{"norm": "layernorm", "norm_place": "pre", "bias": "all", "init": "normal", "init_std_qkv": 0.0367, "init_std_o": 0.00721, "lr": 0.00161, "lr_head": 0.00349, "decay_fraction": 0.567, "doc_mask": true}
MLP neurons of a small language model. Each row is named by its layer, matrix (up: input weights) and neuron, and shows model dimensions 112-239. Each number is 500 + 25 x the weight over its row's rms, rounded and kept within 0 to 999. Numbers have three digits each.
After each neuron's rows, "fires on" lists the tokens most often at its 100 highest values on Wikipedia text that the model never trained on. A number after a token or word is its count.

L10.up11:530519463496495464469521504489488485480511507518470516486499479467500485509492487511528520528498519510488527449517556490514510476499517478512519479509485457498506479493508452517510511489552483537527492552448489471506551508491518493488492537492449526489466513443536494518514475490503513561499496461526556479510529492493501530478532486512518513548510466515472524505483488465509474475493
fires on: "s" 13, "es" 11, "at" 10, "e" 9, "r" 6, "id" 4

L6.up603:494515476533492453479523511485485472493475485471478522469494478509502474509479533520494524516494524508490498490504508451497520504519505488581550509520477466456499481513501462543508523517548509499462539463497484481518514505523525484470493521470535501502456522486497485526512442461563528515497491490463532515468498488520494510521504483487488511557493482515553486473455488494514508458501
fires on: "|" 28, "s" 15, "ou" 10, "ro" 9, "r" 9, "ur" 7

L9.up408:475486455535488509509493515477479484544525505506523503504500444498477532513510555550516510497473529515504522453505481458504502467501508527512574489459536477467485535501470501498505502462498475514517459545501553484473537502511506482491490503507485488488508463469521486521525506465515523525517520524515511431483494495467529484518472497450475499506516504481467498474504468520487483526469
fires on: " |" 100

L5.up911:491479528484473466460464529542509453458525502561513524503522501480518497515476536463474522490500492545477491501519510537449525506529510485503481472499520560485530425496429484504495510456516451500502498501460493509506476514518512512483517511524502512499469516474494469471513482510496511490490519507471479515530489550500513492466505488501511471519480521496476483471503530523511475502512
fires on: "hen" 13, "h" 12, "e" 12, "pl" 11, "at" 8, "if" 7

L6.up230:522496470523503436485500477497513493476520512479493522466476502480505506499514499489460540487502477532446463510434497488512496510438458532522504503534493478499500545478510510477469536469514509505505513496506491509464552471505523477476476477453560494529492502508503506487503510455503516513533534518491441498496512471459504519474490496473481527498492506494518480533470504466518527501531
fires on: "ul" 23, "p" 15, "om" 14, "u" 14, "qu" 10, "or" 9

L5.up854:468455557487497499493501480513494492500500530512474539513518447487472502486489498465509501535512537484500488512528457496467503498530518496475489500491509525485436472495471475524515507561540484518537495470508518469475548490582507487455506515488544531503523475530526488502521435530497518523484475518515494465482503505483507485474506543515542477492461508509492469492506522478511521524513
fires on: "ur" 36, "em" 9, "in" 8, "er" 7, "on" 6

L7.up932:495459505475509520476506531468484496520497500484528509496548516485441482513472497513497498502509506528484512508469496496494538512481512529508520505484559492484530524485532494495509469502516515518514512460551533511506515466504485514479541434537508486539479443495474482487529495532539558528510490527541534451531505551515472469493540494497541522549470467520469473498470493461493526504449
fires on: "t" 53, "r" 21, "at" 5, "or" 4

L7.up392:486531509497503496446519475517506503498511533529508526525514541468431499544469500483507517480497507510503522483467551518484516514512513488515518515508511446497540495492519471497447550476536510517489473521492465514517497499427522551497560525508506514522495446505520470478510485504538502483497478526495516497511486554489486502501493476496478523471505482534525476505481468453519486455540
fires on: "d" 22, "b" 18, "h" 9, "t" 8, "if" 8

L6.up770:506501549506508502488504518507523435494480525495503501466507491486481521476494546542499498488518499526463531510445442419496525514465503532484533512490518518504441514513500500497476496500507504506520424459532502502470493474507480501464506557504490551501492493514482514468507477503489524475500518482512479500481510489468496498495501532506516517551483483485518479511496501515539484510540
fires on: " Y" 44, " y" 28, "y" 17, "Y" 6

L9.up184:454480512551532489486518526502467494465467523543486535489503476470483485522506483469522501498543514485488466450487540507482500508509519493542495494482489507524548455511499486499498534539501469528543556511521506493483518488472449489498523540489498527498508496537498477486501530476472502547492496537495480477504560499472546490533523523520504495492516505473473518538485532537496520484518
fires on: "i" 37, "u" 16, "ist" 6, "end" 4, "ri" 4, "oc" 4

L7.up433:476515527494514504472480514489536480439498504498502476528501453487481500483466491438486521515466474537511510466469476446498485515552468480464536471556552477463475493495477475508502495498536491531504493488473490478476504478513547540497539481509480519511458516475523503506516433469500493472488530500520511469506516505500549471471470458495505484538478497512515517463473500498476480468505
fires on: "ed" 40, "ing" 26, "hed" 5

L8.up1023:505559476548493474457532471516481488467516509524526530565508472494476521472472536505550544513482533523480521496508486491497499491497495483471543462442526491518470498497523495536491535480528475499489541471465527522487529513468493531463530494535464446495528449486532506489501464481480518504532492476540498485484474530539491529503492450476507494512527541486505481524526497470498509487479
fires on: " of" 38, "f" 33, "if" 13

L8.up762:538481514513485517457498489481513489539489494443484490456533486468517517502508473547489510487476470526470514541447478508536536493506469505490513496519518503502491561525511505519469507481512468489506491502520470486494547489488487545489468485498526521483501479487518511463499502475519465499518522498511500478498486479444539529492498483526485500505484481491510486514490532496512499516477
fires on: "ul" 24, "l" 18, "ri" 11, "qu" 10, "el" 7, "or" 6

L7.up977:455501549535525484453509460491548483481516518540481599513517495445539501482471495501521493469506464517478517523511485503497528476496515481501517500462538490480486502530519525455495538519532487518496516511526516475517504500519524506503493497490504504457469507514532483491523513474460476484517510545545515477503532491483486498475496514482485502485546506496509501500476461530521552485517
fires on: "nd" 30, "ited" 28, "ed" 22, "en" 4, "own" 4, " Y" 4

L7.up378:479536532561520489495477508497451481524518500517504551501503491498516481485467514495516504507474495505513490495486478484489504469522510519498495512502524502517442498498491514482479486516536458495542465497517471482501529537475490504511500492488513516495492503518522524509499468483567483503479555493516491448545507498495503506493495509483512497491528461481513503513485454537514523527527
fires on: "on" 32, "er" 18, "ive" 8, "ter" 8, "an" 6, "or" 6

L6.up51:462550505533453450468492480495485500472482516447492526569486485497493452487500499503506520532539525518503515471513463482526500532490469459536527514504523440522476496520491497492493497571499505520531484428498499470497491525488502514466516482477486503457511473518499491495518471486511484535525537470501517525504515508470498487508499480488516488553518535491482490523488502527527481496502
fires on: "ed" 48, "it" 17, "od" 16, "z" 5, "hed" 4, "e" 4

L6.up759:529495542484494474462480462487497468536483495482462502513541525488493498476434503503528541510488447531477510497487509496529544499552495471485486522474485470504486489503484523476480503509505511549534505498493504472548466523494484558505488509441514527459489484464498506482527489492519526491538472472493544511502483505447515526536485454491496480522511515485490494483487487559509488474521
fires on: "l" 56, "d" 25, "h" 7

L6.up195:457481519526486450463519517496449516477508507516520507531487465461488555502473522513544543515532546515483498502501502503508492515511479518503525471522506472490507499473517453504510505519496516551472511476517548487483513494467501497492548495480480513495511469507486507525498524458493515513493516486489453463460456508507535473467482505468539459516534538522512516537498511458528524496494
fires on: "el" 21, "pl" 13, "ok" 12, "qu" 11, "ical" 7, "p" 7

L5.up550:476485525505483516489497470525490482482522516498485514521523487473485502511486518509483522527503489526488499500488493473434480512507529488501479521511525500489510517495476518505475492521519492503507571476489552453503494509519510547473559493527504486533469510478486522483525445494541474526483527444495476502506476531488533507457466468510497455510469527490506490484487506485505479504483
fires on: "ch" 20, "b" 17, "f" 15, "h" 10, "k" 10, "e" 7

L6.up730:485480517537494487471542503502479521500478509492508516482507460506487503509491541501499502515492498509494489508482536473498434498484511494520528521522514461510531474500534493518486532490516506540540488507512508539468497498469539484500534524487501471479473424520531503484501519439482525520513494550523439466494494482477495475485476518491495476545496534546515526470493517473525524465517
fires on: "el" 16, "00" 15, "|" 12, "ess" 12, "p" 8

L5.up841:470500480498476498508513513469490503509499493521499534529502449475521557521512525523494513533500525493514527474499474467519484511509504508525525503489466506454506531590507525495510468514511497513504523486466553478501527495523530501492475499516505520452486490485524480491498493515536503487464550486518475459503518523506507506468483490556508486502453495508496559482469444505525525507525
fires on: "ly" 34, "ave" 23, "ary" 9, "y" 7, "ing" 6

L10.up38:533540486512487455476485480534511516509448492467486528557467477483476527516447524499561542519456530520493489495476484501460509458546485471531523525485513511501508487493488497467484490469483489498506520461474516461485487481508514495490485473477506558461503496495529511518519440512546474570488564468504566530487493508529505511491502534556485462526542507501500541490466539517499489495517
fires on: "v" 13, "c" 12, " r" 9, "und" 6, "d" 6, " c" 6

L7.up449:470491479550469471487519485503473496529521490457526505453491512478465508540492529530532530494475511520494517500479550469515485493494513494474560546499521537501478503518487504482502522533525492531548469520474568512513519496536478459505508499523485498521532510465524505492548478500508505541514515490549505497494533547472532502504492497480506523491463532488503472485519467521494499517487
fires on: " |" 90

L5.up828:494453490510485463496522555466484473543484503560497495474545494503439519483459504545526533483453450516501536479513535508511476479489503479512558479498499516460468490522526498525519515495502501541470521453497524461491490494532514501452512525499486466476494492531484476481519471461489499506528497512541552478492506526468467490457541500520508503495507534501510539487489469492505452485512
fires on: "i" 34, "ed" 15, "ing" 9, "2" 7, "ated" 6

L6.up892:502497521496481479483490530514463508488532525489520521476512445475485484511454533453549511534501484503512534469497466455508482496518461519520548464462517458480509508529478498498487590503513487560517512454518491501500507495531531509503489500533518515493489468502489512488508515510500479522517474547522534505520533498510482488493473506485511528528472477495476496504457518526499497494501
fires on: "hn" 32, "es" 19, "et" 11, "p" 10, "ge" 9, "ep" 4

L9.up361:478558506457533482489492484543500493521515522506523544539517455509495523499459463471517514485490537520503490506477451512486487504543474464519473496508528513485503511511426491515473502486497544503468508474487494477507461503540512512474456502530421529468518483524478526501507466525495484504481521468514515490509510520520468526482513487559525487512496489476462491479511559523513500485526
fires on: " c" 43, "c" 18, "ar" 10, "ther" 6, " k" 4, "er" 4

L7.up110:491486488480488493490482504532439458501483481459526488519568520464470516498413484496474500473499470568467498456439494510546540439494515509539514540526490515507522521516489501457472515492529501536510522457476533454471506488508487551490502478485492518485490490483507502478527528520470512511528500518450507500520478519483513471491494482491488492533546485467501497506503491518495502484485
fires on: "i" 37, "st" 11, "b" 7, "d" 5, "h" 5

L8.up561:479539464487478482460485485499510512490516569502485498505502504459493473503507510545527539515529513522496484497532499524473496475518536445474488538521555510473490571506495519543465504510537516526520439476485511457463495500492529509449555534501505484521506445489475495484522518471499568504508487495509513487493467567505499537475504480537531503527487453510507506501485493488510494481495
fires on: "el" 16, "ut" 10, "ter" 9, "ir" 8, " d" 7, "ad" 6

L10.up1000:469548499504510475489510547538501521509493491503459494501504464477489507492527493466509555486519492535487493494487477524489520473574480468494517450480530487507499460499477497497475506477517487547527497500482462493511510456470481538455522517540515554513514468493456443422523481519503489488502548542487552518522509478536481488469521502503499526540529487492516486469518519487501498496469
fires on: "at" 16, "h" 14, "ult" 9, "t" 9, "x" 8

L9.up683:515498525529502496506488510491504474472499467505529516453501527507459485509478490486514494494460533532493484442473463465521502518528460504479526510487511494505453464468496492473543499509515518524561437477496481493491505492534486486492478482519483543437498496506466561492527525485517524505472488485512475510535515469507524527484530469486510517506518480473470467520484526499475521517530
fires on: "er" 32, "or" 14, "al" 13, "ent" 11, "ist" 6, "t" 5

L5.up463:484505444474486486455471481510501460481489499554545492524518523492503504503533510536515542474492522530477536478482530501510522478479454472499500465462528505478501488536517503527490516489496522529484463545500477461485489470499518535497534495461499509518510482509514512461531431506469484498489509487527477482501509520501521508539530467531526519479480471489467476507483447542490529471503
fires on: "r" 43, "pr" 20, "0" 13, " pr" 11, "f" 5

L9.up12:508498512465460514479596510487498495520509471582528508506511489496481485516456441498478484500464492531459505518493472532465535481521535470496546503488534452520485485474499479539503529504490489479477507458509494444517454511434515511474511518526515499490528482525534458466555512512470498502470483486514505484497552488532467519528567477489510491480486529490474480521480487503542505474523
fires on: "s" 20, "v" 17, "ov" 9, "g" 7, "c" 7, "t" 7

L6.up872:492474470512472429452499512518517482493488560528555548501517473495490466510484501442472500512525478506497497458494495465444502503509495531511492505507549477510524487530473498525511513515527507553469501447471496521499492504500562501496467486539521539489443504472526486461493499473551474471506458522506454493526492517490497522501496447491500511535498519467511498485491478497494517473491
fires on: "ar" 20, " and" 19, "at" 17, "e" 14, "ated" 11, "ab" 8

L7.up117:502480510523513525501511552519538467481521486533523489472516539494502492451490499513504507497506470542489444495483477457490473493511471497504504479472516528522466515535467529487491506541519494496519455480505467487505504499547505520481487479479471555464480466516527495485527529488477508523502494463527495457517507531525507511507494474498478470515468474529476474528468507516502538459492
fires on: "ed" 27, "er" 14, "or" 12, "ter" 7, "ic" 6

L5.up605:448525531485478485492496510532528508474503504498479531548538486500510509524470511493469518490509563487516526494463489486479485453545481495470501493527529488452528501510475468512521470479495503497526478505502487514489495486534528457511493485504500519488437503500506509492484485505497471508454530510544519396486512501509525500487492499513489486496519514521476516467488519497515520443526
fires on: "le" 38, "ill" 7, "ed" 7, "ver" 7, "ing" 7, "ite" 5

L8.up998:457514467475473513419536489507524453505505522515533556548509530417472456497542510496462520513494510522456462493502499492509495488494504430466512487475546474488513514505502493555465493465508526516534498506493513495485519467477485488470519543529480535522503489505479497503511507515505526524480526491525535452524488498494487485556550476506501503514515477470459474511521498479552509463502
fires on: "ut" 14, "v" 11, "f" 10, "t" 9, "ir" 8, "s" 8

L7.up82:460519469507491492479509528493460475514479503513521494482519498494451503508462504495507570546480548524464493512464537484528526474523443497520492497478506506485516515506489460506515483498528476488466471516487464481530505485492502506465532516476465484479490474503506529490511459486544525489488477517517513477527520495470517523518528497540562497520484479519475473471522451530458488520486
fires on: "r" 37, "x" 16, "pr" 15, "l" 7, "ag" 7, "n" 4

L9.up974:460586488522537481465508518518508479540503557502529498479491481484484522506513507480469566498521466518489508490467472498531521477517516469448476528471509498482504505517528497496474476484546550527534468481447500462507511499475508530475470493511518472477474490497484484485526487499481496523484554435510465492473483495518495499482508466474510544522532503454479523494475497484531475509448
fires on: "h" 37, "og" 12, "ud" 8, "ar" 6, "ag" 5

L6.up670:498540506511515463436509470505517483511510553530486529532475503471488535485522535515467547489470468518490506505515491501491549508512516483477577474526531479483497520492473509531453497540526476524490483473502477489510538523512528550505524502498499486501523446463523487466528464488531497538530500529498497505533487504515479524529504420492500532502503486488503532524481477469548562478489
fires on: "if" 34, " and" 14, "d" 12, "t" 11, "l" 11, "f" 8

L5.up715:488578499498501452470470508466502504466525487471489498503464526499513547531514492506542546487497511549474496488489486512494532536507489469535482535490519482493492529498486477463525503501541484530484489468506498463463518517509522510479459507513479501485474449513509507499519482477524541501502534475469522477513489495455515525505500461521460462572505497504492510521500493521476510447513
fires on: "ine" 18, "en" 14, "e" 13, "ive" 13, "id" 12, "ult" 6

L5.up237:465485539538504480474527491501539460515517473511518529473488493493518459481503545484506516476500494501485487478507482484471511512507496486491483500520559477469496519480504486499503526562548461519520527523479522529496496499505528458490472451537443529477470507488508484500506503467446508517518525498508516448486516479468511495456498540498479506487496479482509525461488506543515556524578
fires on: "en" 37, "g" 18, "re" 12, "er" 9, "le" 6, "n" 5

L5.up67:450492513484498438476503517488523485506549494516505506518534533496524477538453511471512534497527514499495510525518537492492493493490473486518517476475529493439479517555495510511486491511489504489494490466519528510520448501516484508504507489505517504547499501477525471434502491502528509517461535475535518450496531500513528524443498484502521491476463501497474518482463510517549516461521
fires on: "ed" 18, "5" 17, "y" 15, " be" 10, "ing" 7, " d" 7

L8.up767:491452528480507501478522517500480489505520516480512502524518528498495493475467526522521504514494504529497536478486457460501493534503491521556544506505532482500499494561521496516520512506509523489512488464499511449490489523492493493496493559469522541447496506511522480447525462494497513471497473498508501479476490517458530494463482514540531489490447459515479528534462451515539494504533
fires on: " Y" 45, " y" 24, "y" 13, "ly" 5

L8.up930:499519500495479527520525540489504488480506542525554489522513498496489513517459496508523499519513479534496508509546473499496514471483533495493478463492509477488511547508520487485538508493509483515542513453479505475478507507526493513494436467505493507493522486526529511475521481478539506501521540506512475469482508529493521526496467499535525506445498473441536520516473486516505499495517
fires on: "u" 25, "15" 12, "F" 9, " Y" 5

L8.up719:506493487513474483461497506474505504524511534490521482550534509458477496531495464520466524499519560496487541483461506474501533486463513493493499526520503471472496495479540494476470528533509509521532497456542505517479556473500492557480542461500491515479459503481519516499494498490527494498494498537527478488488490521473555464511507462486493493505468488488516481533515489525542512522442
fires on: "pr" 15, " year" 13, "l" 9, "ear" 8, "at" 8, "r" 7

L6.up957:477483502542440484493474485542493481492454520506513529532574466492488542512490494476501489561512531521494513500509508491468480463524457524508500530533546510473501562494505472483528473486518500491508503513451485514465531480517502472500522494531512497497469511513464534507503446459536538520499521498496548469470499488471501506501562465494468504503517508497517485470516456490502477463516
fires on: "\n" 36, "c" 18, "ab" 7, "b" 7, "g" 6, "ad" 6

L10.up649:502524470454511462493456502529496527500479498455491500520483492495471527489442502525494483503479486520482520435455487467495511502476496468520537514494519479509505517513499475493478521498506527533535520488501502451494519501504541488472502482463486488470498471514550486509513490537507493531494525482486491495503523461504520499489502493532507479532501544429509474550466516504506473520489
fires on: "pr" 19, "d" 17, "r" 11, "v" 5, "ec" 4

L5.up406:487470506532520488467490485480548517481487533519509517464516481472475525539512517496475519520491478515481490500496488470466535507519482460486479494485519504502487516503532515565459575492499502479492491487476510531504489495473535490477509515523469476511466460513486556475522507459514493528489487480495502507499522488521512551486532454523481491511461523481462474450520550482495459478489
fires on: " and" 34, "ge" 14, " per" 13, "er" 7, "," 7

L8.up807:479462455529502512486524551517503512511480486473528523515513482494493495499485476481505527533513581503507527489506511474491472497495462503462544551494519536478491533495534479465478517517477491499577517511527538504499519487506503494502520510547472494493520495494502526484539423553528514506511518510517473473541553502500525500455487475478518511540483522488470494467508494480506485510467
fires on: " " 25, "ation" 17, " |" 17, " part" 15, "art" 4, "ember" 4

L7.up149:523494503486484488465509499515524502551462483475548474502510509506463510480503509522462512444503517569469514519471503507514540543486467451496532538487544479491520521534446527496485480544514517499541467452496510502468469506507486549469475461499456495496494468488512500465536452504574525534535528530482497467534497517520506525498513457459495485552472475475492501503442469490531504500470
fires on: "t" 28, "l" 21, "u" 10, "ot" 9, "it" 7, "n" 6

L7.up979:500508443519512547480536517512506508507434507469505528516526508491483454501471509530489551512516483510489507537462497489503474521503494473481514476503524502480492484559467518508485493496547481484546474495510489463507519479532508498473504563480509527466440492517452495496545461529580500494486505462531522531490526533496535485467523464486502470512497486465489517483471512513523492523471
fires on: "ed" 35, "le" 12, "ar" 8, "ver" 8, " " 4

L5.up396:480451492551506503504530533487525453485555502542526492468536525495505476471520534531511532485519503522455452510475486474479515495478494485503522498517547544485514505486476471506485487515522490500526460478490514528489493480487463482501506502497480508493512486527514518509532479513519555504513475498512495446505508549513502526532489519512498530508472514494481460471487528506474544514471
fires on: "er" 65, " " 9, "or" 6, "ter" 5, "20" 4

L8.up296:507523541509516491465499552539492445512518552544485498498516502495458495490509502487486483532490499529497489514515496472484525481537519521492461519531518459503445471499512536501495507501583460484556453497519487501470521499514485519473498471487523520505514519530511469513510496537507466541485513498535496500523513502493509490488554520490527505497508475497446515466486494486526483518503
fires on: "e" 29, "er" 21, "or" 17, "es" 9, "ate" 6, "ore" 4

L9.up66:502514530495498489495477515535526457555523501498501480471511491483508498538490495521478554510479543529492494472482512528510504486447502478472509488512515517513544490506534452526462507481531545527527457453497504487494522462510506551429508491528518539532475470533518504510516442469521458498445520464517488494495494513464494463487542470491482529503491502464511476504519502471522493495474
fires on: "ar" 56, "h" 15, "r" 8, "our" 5, "ut" 4, "us" 4

L6.up599:509496506527464509457482498516529469480513517534461528534527519493475514512464509503532512547466522517489489495500520484476462474512437457476489535497529500489472490485505473508500501462529529548472529474450516482479503460509485487510498500527510508502503474537475561521504430497472493510430485479526522492462497484494525510495536524524474496518483488497510514474509497482489491473516
fires on: "c" 30, "v" 16, "g" 13, "t" 9, "n" 8, "ign" 6

L5.up195:460485556531529491503537519494473517531505505515496528488539458484484510480476477480538522533476505516477528510517504462472467490486540435460503521481499482482493524499499478476520493529521490486495496464471496469535532514517524487491517506460552537474514524517506497502514523507504551472503512488531508497496503495426490494431476492513509525523482519487483520496484499509470494524515
fires on: "er" 31, "ir" 14, "ate" 8, "en" 8, "man" 8, "ur" 5

L7.up960:512474500450466534468460472483545499517473538470487482517526478460461478557517485503485492541494506516466524496476492519443519544517513486498508494510531494475522503489548468536530479566495510497527472425509487505480495478529508500515535509509525522507530443519495506510534475480532513530486482471519525503497503470517517463490497515551485498497526490523455454485513504483507496507452
fires on: "ch" 27, "r" 13, "at" 10, "ot" 10, "op" 9, "est" 9

L6.up388:491510484567497428457519540476522495493493519496525510534510492502526497493470492539482559478531536510502515516497474478501452520491502468540494487510555482498518506529490490502522488508556492513479486475462511482465481532511503522527509526497464498520512483483532515481499446449546537498475532482504480488472488473501544532518485508536513443508524462496527492547508480490497486485486
fires on: "ed" 38, "ing" 11, "n" 8, " of" 6, "ated" 5

L5.up380:496480530490516502471503476488465439520512526521468511506502487502501475467467520503490489500435491514503504477523455451503518479512496473490509506498495501511456503509464471530481529461552495515514423473502522489510514509475497482498499494465504487496531511517529495506510458501515527472484505536489476496500535498496501507424512528534506479451486466483485467505478492499514546517559
fires on: "on" 27, "en" 23, "ly" 13, "er" 13, "y" 5, "ide" 4

L8.up985:516486497507510497483489508526513497513490499486513531506516490492508503529497481473513535478514457510513524469502430456509490487500499517482556463439496495516463485507494519453546531455534476483484476500509493453524514519531483500504498509510499503506510492479521481512517490485499512543446478533467497503508519523527522509521478517517455510500461461524527478524476498520516472489514
fires on: "s" 42, "et" 13, "ot" 11, "as" 8, "ed" 7, "es" 6

L8.up464:488561552518470511482537522495498512514517559471475491538485458499517480519513501514466524525450518513480475528453470448502498449454517458446454529476509444519488517498507531505515523496514498531491446479529494491479509464507491464490529528513468496478492477544487520503517494508514512519476462505486477479506478474525515464520489523498519468537485527511524546491531497478538548530486
fires on: "ad" 15, "ew" 12, " W" 12, "se" 11, "an" 10, "or" 10

L5.up440:469475519517508457464507486482560494501499474538488526519507503476508518504478508578531537482490478513471514463501504458535506523519493519491519510494519529491477555523521515513498470473506516535512480485456524473445484505485510527469522471520456490475491516488509487462516465470498478544535544459512478491465499527491502466521534465536526516496508555467500495480495500525485471420480
fires on: "ent" 40, "3" 21, "ated" 14, "ed" 11, "2" 4

L6.up184:478530501506500513469478513507505456528516505496509535510500475475533482491446485482506502516523507494515486463523486468521478496508469492522534492475480466503470497558527462463541556498527488507503465466511512496540525512529543477507501532495546494526501478498533512502504476523492527548505486562511510499472517528510482491486471474477466502506477490538460472501477545527511479523557
fires on: "es" 13, "ce" 11, "ep" 10, "ed" 9, "or" 7, "op" 6

L6.up674:462467513452522492466534510515490502475485495563503509529503500466485455476455539504490513538426484493487511516549522458495497506507539486506507483526522475497495504477481498521472539494523494464488537508486490454496524503473509504512551509500505477468489479536563498471501480516498500543470496525498500491491546494473511527473540480512486441469451528518469485484500509495536520509504
fires on: "v" 42, "ov" 23, "u" 11, "e" 6, "ion" 5

L7.up564:480501471489530463481530494519498456476509506517553534514492495478451491529475523428503521509520541540429505497472511498544481542480523495566497513546491487510533497465505494517492540455506517465515520517461504505491497492537521527495503506491520492478470483518519527459548504459480498533517500486459541494535505487529500504516510483479460522498527488464510494533484504487519515498491
fires on: "st" 24, "v" 14, "ist" 12, "iv" 8, "ov" 7, "w" 6

L6.up332:479470541552522509471498543492508495485500483546518507513502454502517497480486449484493497506473470506496506510530481478453490470493524510496492459532517439487514542538524547517481510503531475526527502491517478515490507508523518515497530500485468509528474545510562475472528511476479474495507526539521478466503503509455539515463488510494523478500481500459514532550498477506547501530555
fires on: "u" 21, "ed" 16, "ess" 11, "ing" 9, "ide" 7, " Y" 6

L7.up242:509536526513486487458520501512464490491476494446497469510510499510505500494472512515511537513472539496502493452507509454502520522493462511529485534479492486508478528503514496543502476509547453500526518495524491486508556496497502525475541463498509493515474427454479512506500486435553487514495507525500523488552508496517476536459533513501542507507496524518466484487519460456484483481524
fires on: "is" 26, "l" 14, "m" 13, "ir" 10, "n" 7

L8.up366:477496457515478437464530555489520518478473489536474541533548481485522527455467500536492563479517511502510506505459500496506460524550504491509530498464541480518503450537490525503520480519507490500505483513485505513497470528539515499499499529507507528501514493487493484518518478478554519505481535479529538467478485495471504471508480460514488449491544524465458509463452514492496492493498
fires on: "ed" 27, "ated" 19, "ar" 7, "ong" 6, "ul" 5, "ied" 4

L5.up103:495541537505488509484486517515492456516478504506524541518475500454526530505564469480503516506470497524489501497507444515491531506540489515469499518438498537476498522512511527492453539523509481525508483411489511490472510511490549480491531508532511512503524505497534497446519507502511467491466490510534507501493531484462503504481499489565517522484491512518425513488481502488550503478470
fires on: "t" 32, "ch" 27, "ts" 10, "ate" 7, "m" 5

L10.up838:442560523509485493484503477495534504483555532506458524504538467507538507511493492488509534512503533514510485479480494438501484494474497522480471457513489491475474475462472470529504527487518504605534502539492464491481501480503510516474509524465493509511457463501508500490522515498498520498460570482529484460516513521504480497483510507552498494500543507499503491499493485489504525515528
fires on: " of" 29, " in" 26, "ing" 13, "out" 6, "ide" 5, "ed" 4

L10.up836:479554570446506478466519532505513496482449498479466495533495512491491508490481498474528495492515549516502503500552468485509500489516527430541555502526499510513476484564481506496526497531521491581493508479472510466465483536484500500493501492492468504472466516485519541490521462485516511530468521512498512470507501506492509468485504518528523473527483478512500474494524499484538473486499
fires on: "ing" 41, "e" 21, "es" 19, "ed" 6

L7.up963:498512480507514475502522467512529485490506505450544496487503464472513505516503528482531504479475496531477468521487481494526539517506546493547518512471498465461499478473475521516551534504520510497536511492450455475496493500516505491485498487527501513473504484457514546481549467526471496517501502522454510489513543491536466491493479467497449535488474510485461454520471512488520502501478
fires on: "c" 27, "ag" 17, "iv" 13, "ist" 12, "." 8, "p" 7

L6.up276:432509546493487431496520495502516478471489501520463491478490514481538473496527512506503522497525502506490517520518497508462518513500513507490537485517540497497481506526455496521556504519555483545528497469495561489454505503474498506472480462495477515473477517494495479511530496508513489506451485494521502489564483480496543487496496491489517508534525506487475520509487502454514514512478
fires on: "ic" 34, "ed" 15, " of" 11, " |" 9, "s" 9, "es" 8

L6.up381:455504523546536497477528501504525499489504500519505534506486495478488485543439518502528509522536523510467538505505510466494472526470526466476491525526533515456459485472506515496512486506506463553518489510514509446444516508525505478433536485534475539482542523475484512517538526495507533501490545484506509452487488456484537481465492500483503474490473521460481489474462516552498540489496
fires on: "ue" 13, "ver" 11, "le" 11, "re" 10, "it" 7

L6.up471:493479501525442467450495503489480491497493517528505510522546517496463447479431530474519544506493499547487496476476517492467539534513472445519470530480558500506509529559479458497493527513526501526494523529529505516460508486497521527501547515466499493506515464512525531452498489490496538473547479506521517504532517477489519495476504500480546491523500483500470474464495454516481488513498
fires on: "j" 25, "n" 19, "l" 16, "ed" 11, "e" 10, "st" 9

L6.up94:482502530493486516466513517487480492507492521495493500515527481497494481477473505493541516479497490500507474460525493460493479468538493479538528482440534502504436519528491510505537519426528496510510444525461482478525530485490507511481521493465504506536503521497553485517477451525532501492485482546545535488523505501474515513483508541498510457474460497495510508494498475513512475520498
fires on: "ed" 19, "e" 17, "ber" 16, "es" 13, "en" 10, "one" 5

L10.up510:457550492531499444489526507532522519451491556523496536571486492491529482538492497512516552496498489533488493505451475522515458500518499498494485492496481523508478504509501458513504447449526495501491498509468471482441491503516482474488471495540520528488470476521519476488520503431528484531498523484493511455525490482481543510492492486494495482493518512485509554486490488510501493497487
fires on: "id" 12, "g" 9, "ed" 8, "orn" 8, "ang" 7, "ong" 6

L8.up128:483499526490475484498546491507473481491500530474445507491564486488503510478504514520528507507478515540455490511486519504466524471486472491478485487506521469502494537511467470512482484518528495514485522521526481501473493456457442537504449496467514512503509484522536566478500529468509513520527533504521460507491541479450509514494512488508528470498489495516525506521506520495507511482485
fires on: " L" 28, " l" 17, " D" 10, "l" 7, "el" 6, " p" 6

L8.up920:473490527534488446504485506480496464464490503459486533486540495494539518487517510496505506472524486537478509481477434492481549500519501494499527492501540524499491450512480481494528505484547476481472495478512467525533541529477534513513493544516482484459497509508514556512531485485470522527501513445457482495516501486442457492501500517521496482497508494504473539525507486540525502449513
fires on: "er" 30, "en" 21, "e" 14, "are" 10, "hed" 6, "es" 6

L5.up421:469552502465510499488504502481473493510511533481511522470509477427518479508543541470476536491524477514498489474496470505485506512516532505486495471474520582482509486538509470485450529538536499524504537532485498509484527458482519502519533472509490531497515502462499498466523482506490527473493540526538510498529539467512524511464491469496519516498497459509470531508515527503527500482500
fires on: "ate" 21, "m" 14, "ime" 8, "at" 7, "t" 7